config = dict(
    head_dim=32,
    intermediate_size=512,
    vocab_size=664,
    norm_place='pre',
    qk_norm=False,
    parallel_block=False,
    lr_mult_down=2.0,
    max_grad_norm=2.0,
    batch_tokens=16384,
)
MLP neurons of a small language model. Each row is named by its layer, matrix (down: output weights) and neuron, and shows model dimensions 64-127. Each number is 50 + 12 x the weight over its row's rms, rounded and kept within 0 to 99.
Before each neuron's rows, "fires before" lists the tokens most often just after its 100 highest values on Wikipedia text that the model never trained on.

fires before: "==\n", "===", "==\n\n", "ed", "en", "ro"
L6.down370:49 45 75 41 52 51 50 55 59 51 59 38 56 82 29 37 38 47 57 34 59 37 35 67 59 33 55 39 48 38 44 72 35 59 48 48 32 37 72 52 51 52 55 39 44 37 46 38 31 70 42 38 46 46 50 49 45 60 60 32 38 46 59 57

fires before: "en", "e", "ing", "ic", "is", "et"
L3.down298:45 31 22 41 69 27 57 54 67 68 53 46 59 40 60 54 48 47 80 45 65 53 48 60 52 42 53 43 60 42 66 54 28 43 68 68 50 71 33 39 60 73 50 40 66 34 53 77 28 49 47 47 54 56 41 58 60 50 64 45 53 57 41 52

fires before: " "
L10.down17:54 46 41 37 62 40 63 45 43 42 60 66 60 58 64 48 32 39 34 36 52 43 59 60 40 61 54 54 69 33 57 67 62 66 52 38 44 52 52 22 45 33 58 51 35 67 62 61 42 54 71 29 63 48 46 46 23 33 29 55 37 43 56 31

fires before: "ican", "ic", "ity", "ist", "it", "e"
L10.down272:33 49 32 45 43 42 53 54 31 70 48 36 78 35 47 73 47 55 40 38 51 24 44 36 58 48 60 48 46 56 48 42 32 49 45 29 60 52 51 32 69 65 55 42 47 36 55 53 49 56 44 51 52 39 53 55 57 60 65 57 65 54 56 32

fires before: "201", "200", "202", "19", " ", "199"
L7.down479:38 58 61 32 51 46 48 50 37 46 40 56 44 58 34 26 33 70 29 21 38 52 45 62 51 59 62 43 26 48 55 61 33 36 53 41 53 60 53 46 58 30 48 51 25 44 64 61 43 77 61 65 36 55 58 50 37 41 42 53 43 52 48 59

fires before: "y", "ch", "ity", "c", "k"
L2.down468:48 36 51 58 53 82 59 41 60 47 43 50 58 58 75 69 40 32 47 47 57 52 69 57 41 56 47 27 37 56 79 43 46 60 49 20 47 47 42 65 50 63 72 59 51 51 52 32 63 67 45 40 58 46 44 57 42 60 41 50 55 55 46 35

fires before: " in", " a", "n", " A", " ", " e"
L10.down0:40 82 73 51 58 48 58 50 51 45 60 56 49 59 47 60 64 53 72 45 33 53 43 54 36 46 57 54 50 52 45 53 48 57 27 65 53 37 38 65 64 54 70 56 64 60 34 41 52 35 47 62 38 58 49 46 71 28 33 40 52 47 45 57

fires before: " |", "3", "4", "ic", "an", "0"
L10.down70:30 54 51 40 46 53 53 43 40 72 39 40 56 44 49 36 63 34 79 55 49 66 35 77 26 61 66 58 50 41 49 56 48 51 38 49 42 56 44 57 55 63 46 65 58 64 64 55 50 51 59 82 50 64 42 63 54 45 26 61 56 30 47 76

fires before: " ", " as", "id", "ers", ",", "p"
L6.down419:32 45 67 50 53 52 49 44 61 50 27 31 51 65 41 38 64 43 49 52 59 42 44 37 38 47 62 57 41 47 30 74 66 49 56 53 46 59 75 46 43 40 39 46 42 60 44 63 63 64 42 38 53 43 42 33 86 52 35 54 48 68 24 40

fires before: " ", "ru", ","
L2.down391:43 55 63 62 54 50 39 64 43 60 17 53 33 45 42 26 58 82 45 43 42 61 69 35 36 41 66 54 56 35 54 43 58 50 60 62 30 58 51 43 36 54 41 39 36 42 66 34 43 68 28 50 59 61 76 41 69 65 41 60 37 47 41 69

fires before: "an", "et", "\n", "on", "\n\n", "le"
L6.down306:65 48 40 60 38 41 57 37 53 43 50 61 50 89 43 36 36 44 60 32 53 46 47 52 53 48 47 59 65 66 29 62 27 49 49 47 55 48 32 46 32 66 72 55 37 43 46 51 59 54 50 39 30 55 29 43 42 56 34 50 39 62 59 42

fires before: "g", "f", " the", " a", "od", "at"
L2.down347:64 68 56 36 27 36 46 63 47 41 59 63 47 36 49 59 29 54 44 73 67 77 63 53 58 44 66 43 47 51 62 69 35 55 62 70 42 50 72 44 46 44 61 58 58 43 58 64 40 22 55 56 49 69 40 45 56 39 57 54 49 47 47 62

fires before: "en", "ory", "ation", "ing", "at", "ational"
L2.down416:41 31 40 49 49 35 52 62 75 25 52 32 24 31 56 48 26 49 58 36 56 65 42 71 49 25 58 54 62 41 54 54 36 61 77 46 49 66 70 68 49 54 53 61 61 34 56 75 53 49 49 75 49 70 39 40 48 71 36 46 71 75 35 51

fires before: "y", "ul", "ch", "p", "f", "ir"
L2.down27:37 59 54 49 58 42 47 42 61 63 65 62 56 53 34 47 34 38 30 61 51 50 67 65 49 38 61 27 53 41 59 49 48 59 42 40 55 50 66 40 60 27 49 55 20 30 66 33 22 45 43 40 53 61 52 60 37 59 64 53 47 67 58 37

fires before: "m", "y", "ing", "t", "ies", "i"
L2.down469:43 39 60 55 62 38 45 66 53 43 41 61 49 32 64 42 44 60 19 60 50 35 60 56 60 60 73 67 33 63 53 33 72 50 60 42 47 46 44 61 51 58 44 35 41 38 41 36 56 58 59 45 64 44 58 59 47 52 56 48 44 52 79 64

fires before: " |", "0", ";", "5", "9", "1"
L10.down112:44 37 57 58 43 48 16 46 48 59 65 22 47 47 45 35 40 44 52 52 54 67 74 50 66 42 66 38 59 47 47 46 42 61 54 64 53 61 52 67 37 46 65 61 43 40 57 69 33 66 30 66 59 36 57 76 52 27 42 50 61 49 43 60

fires before: ")", ")\n", "–", "-", " |"
L6.down105:33 62 51 50 50 54 31 23 58 42 41 52 57 65 53 54 46 38 80 56 56 67 75 51 64 49 62 71 28 60 54 46 51 45 35 40 50 51 63 52 33 29 58 43 74 61 40 52 45 30 59 46 62 40 53 53 37 53 27 47 58 45 66 53

fires before: "ary", "er", "ct", " |", "n", "ib"
L3.down267:59 44 46 69 61 41 34 16 35 34 31 46 32 54 72 60 42 73 40 55 58 66 35 33 54 58 75 53 60 42 51 51 51 57 57 41 52 43 44 65 54 37 65 57 50 53 25 31 72 50 39 48 30 33 43 57 88 39 45 49 59 42 43 32

fires before: "or", "ory", "ing", "em"
L6.down383:39 39 58 66 78 66 57 58 59 37 43 33 48 44 30 49 49 62 63 66 41 49 60 58 66 42 52 57 44 38 55 62 35 43 82 40 60 43 52 63 35 26 48 52 33 36 57 61 59 60 55 91 44 51 42 53 59 47 77 59 46 64 50 35

fires before: "4", "5", "3", " D", "D", "\\"
L10.down218:24 57 40 34 76 59 34 58 61 59 43 53 44 37 33 52 61 42 52 85 32 56 48 55 51 62 60 63 55 57 62 67 47 33 48 37 09 50 63 68 50 59 53 50 35 35 41 63 33 47 48 43 52 45 56 55 37 59 38 48 78 59 43 65

fires before: "ed", "ent", "d"
L6.down290:69 53 53 31 49 58 38 53 57 49 60 28 36 80 52 40 46 40 42 48 51 34 39 44 63 51 42 47 39 51 40 91 36 51 57 33 60 36 66 58 51 42 67 53 60 52 54 67 44 50 53 32 54 54 45 59 44 48 54 61 47 45 45 34

fires before: " |", "\n\n", " ", "–", "-", " |\n"
L10.down422:64 68 59 42 40 45 48 44 83 45 49 41 55 61 29 47 64 49 59 68 64 52 58 62 51 52 49 72 38 19 55 54 51 39 41 52 47 64 62 28 59 42 42 42 59 54 64 53 45 46 45 80 54 64 53 42 44 47 50 69 46 54 50 39

fires before: "v", "f", "b", "ath", "g"
L10.down478:25 63 47 56 57 48 69 40 37 41 46 54 32 57 57 56 47 50 76 46 51 46 67 41 39 60 56 51 51 49 31 40 68 58 48 66 83 48 39 43 54 46 35 42 52 48 75 43 64 39 52 43 49 74 36 63 55 48 39 55 60 62 32 72

fires before: "g", "ary", "ge", "age", "al", "ag"
L3.down231:47 48 43 53 45 58 33 51 27 38 53 38 60 63 69 54 48 49 66 26 44 46 47 38 62 28 36 35 49 46 65 71 88 45 70 43 44 62 48 48 64 52 59 42 43 41 41 54 64 57 70 52 47 25 54 41 67 54 57 52 56 68 42 42

fires before: "7", "0", "6", "9", "8"
L3.down217:58 57 53 77 40 78 39 37 68 34 57 33 49 53 58 46 51 43 52 40 63 57 46 47 43 38 40 68 50 40 25 37 35 65 39 49 49 74 48 52 42 42 78 51 50 51 58 56 46 46 46 59 50 55 74 63 35 34 59 48 51 47 63 48

fires before: "man", "ies", "ial", "i", "t"
L7.down284:47 50 60 55 37 48 54 40 44 48 49 56 40 36 55 54 51 61 43 39 58 50 63 72 48 49 51 53 57 35 38 54 45 31 63 49 47 59 52 61 58 39 68 36 55 67 43 46 45 39 50 47 36 52 55 43 54 37 55 30 34 47 56 34

fires before: "are", "es", "er", "end"
L6.down134:36 61 59 50 51 57 49 49 32 56 55 43 32 59 39 54 36 48 49 57 59 41 67 56 62 39 40 36 33 68 45 28 43 68 72 56 62 28 48 53 49 42 52 33 70 37 48 47 47 59 63 51 49 62 45 32 34 37 24 71 45 67 26 36

fires before: " to", " as", "ge", " in", "g", "le"
L8.down388:72 59 62 52 41 58 57 47 56 37 42 13 41 55 58 52 39 61 38 47 49 54 44 22 79 43 63 42 43 73 59 34 49 38 65 61 49 34 47 41 38 49 55 52 52 28 44 35 67 46 48 53 49 45 60 37 71 41 50 45 27 57 46 12

fires before: "b", "g", "ess", "==\n", "pp", "==\n\n"
L10.down153:62 45 43 72 35 46 19 51 29 33 31 53 49 45 47 55 55 37 50 40 49 66 64 54 35 43 57 74 50 44 48 72 50 44 55 68 71 65 42 55 40 35 30 47 39 63 71 40 61 73 37 44 35 51 60 59 42 41 58 48 60 48 42 67

fires before: "ch", "ild", "le", "k", "ff", "og"
L3.down94:30 39 42 54 48 40 44 51 66 32 28 29 64 69 64 39 48 47 53 49 41 49 56 56 63 61 57 45 44 58 65 50 46 56 62 34 42 42 59 39 71 44 49 70 38 53 37 39 61 52 47 40 33 48 44 57 42 40 54 23 64 57 53 34

fires before: "ic", "5", "4", "0", "3", "6"
L2.down267:39 53 48 58 16 61 54 44 50 47 77 23 55 38 58 42 39 39 59 60 54 49 59 60 54 50 21 57 55 53 58 29 25 45 54 65 60 52 39 73 51 41 58 53 38 39 57 49 44 53 29 53 44 48 51 33 58 29 63 51 37 51 64 40

fires before: " Mar", " J", " A", " D", " N"
L10.down510:47 51 63 54 61 60 33 68 35 47 56 48 28 52 69 46 47 55 31 32 62 67 61 52 47 56 41 51 31 28 67 62 62 43 43 53 44 61 61 74 57 49 54 41 58 37 49 71 49 28 48 44 37 55 30 62 47 45 68 27 51 31 37 60

fires before: "g", "c", "f", "p", "l", "le"
L6.down210:48 76 47 49 37 30 45 46 54 64 44 51 52 64 52 26 41 59 24 60 51 46 33 43 58 45 52 43 56 44 55 69 33 37 45 35 51 62 57 58 43 46 58 65 43 33 52 62 50 49 68 44 37 50 38 46 50 40 44 45 35 40 43 46

fires before: "v", "in", "d", "p", "f"
L8.down205:48 61 49 55 61 35 36 46 44 69 46 48 74 52 68 55 57 31 65 72 49 28 48 60 62 43 52 29 32 49 45 56 59 52 51 44 59 36 44 60 37 24 52 46 39 47 49 49 54 31 25 48 55 62 50 49 36 51 40 40 38 49 55 60

fires before: "-", "|", " a"
L2.down472:60 73 46 53 53 47 38 52 34 65 51 61 51 64 55 53 52 71 55 52 39 50 87 37 20 55 49 55 53 65 50 43 64 34 52 54 43 50 40 51 67 47 32 60 50 56 27 63 46 63 42 51 50 46 55 57 40 24 39 44 54 40 65 45

fires before: "er", "it", " |", " l", "if", "ru"
L6.down27:51 40 46 56 62 41 56 44 57 59 25 44 22 51 52 31 66 59 53 53 32 34 51 49 46 48 63 57 35 48 68 46 44 44 66 41 42 20 44 58 49 63 81 15 62 70 27 37 35 50 57 72 21 61 57 42 65 56 55 45 44 52 61 52

fires before: " The", "==", " He", "\"", " H", " In"
L2.down105:62 47 78 59 50 60 54 58 68 35 45 39 45 37 58 63 53 48 58 53 53 55 45 52 41 35 53 41 39 44 46 72 55 43 66 52 16 55 62 48 28 30 53 71 62 55 27 52 43 53 50 59 56 66 35 57 51 56 50 62 55 51 49 68

fires before: "ased", "ct", "t", "g", "d", "f"
L8.down121:34 47 75 36 37 60 50 54 60 51 58 42 36 40 69 65 58 55 55 62 54 71 41 59 60 39 42 39 52 67 46 55 38 56 31 56 49 56 73 58 58 45 55 57 82 44 33 21 41 41 34 57 37 73 74 50 50 64 54 48 57 38 59 46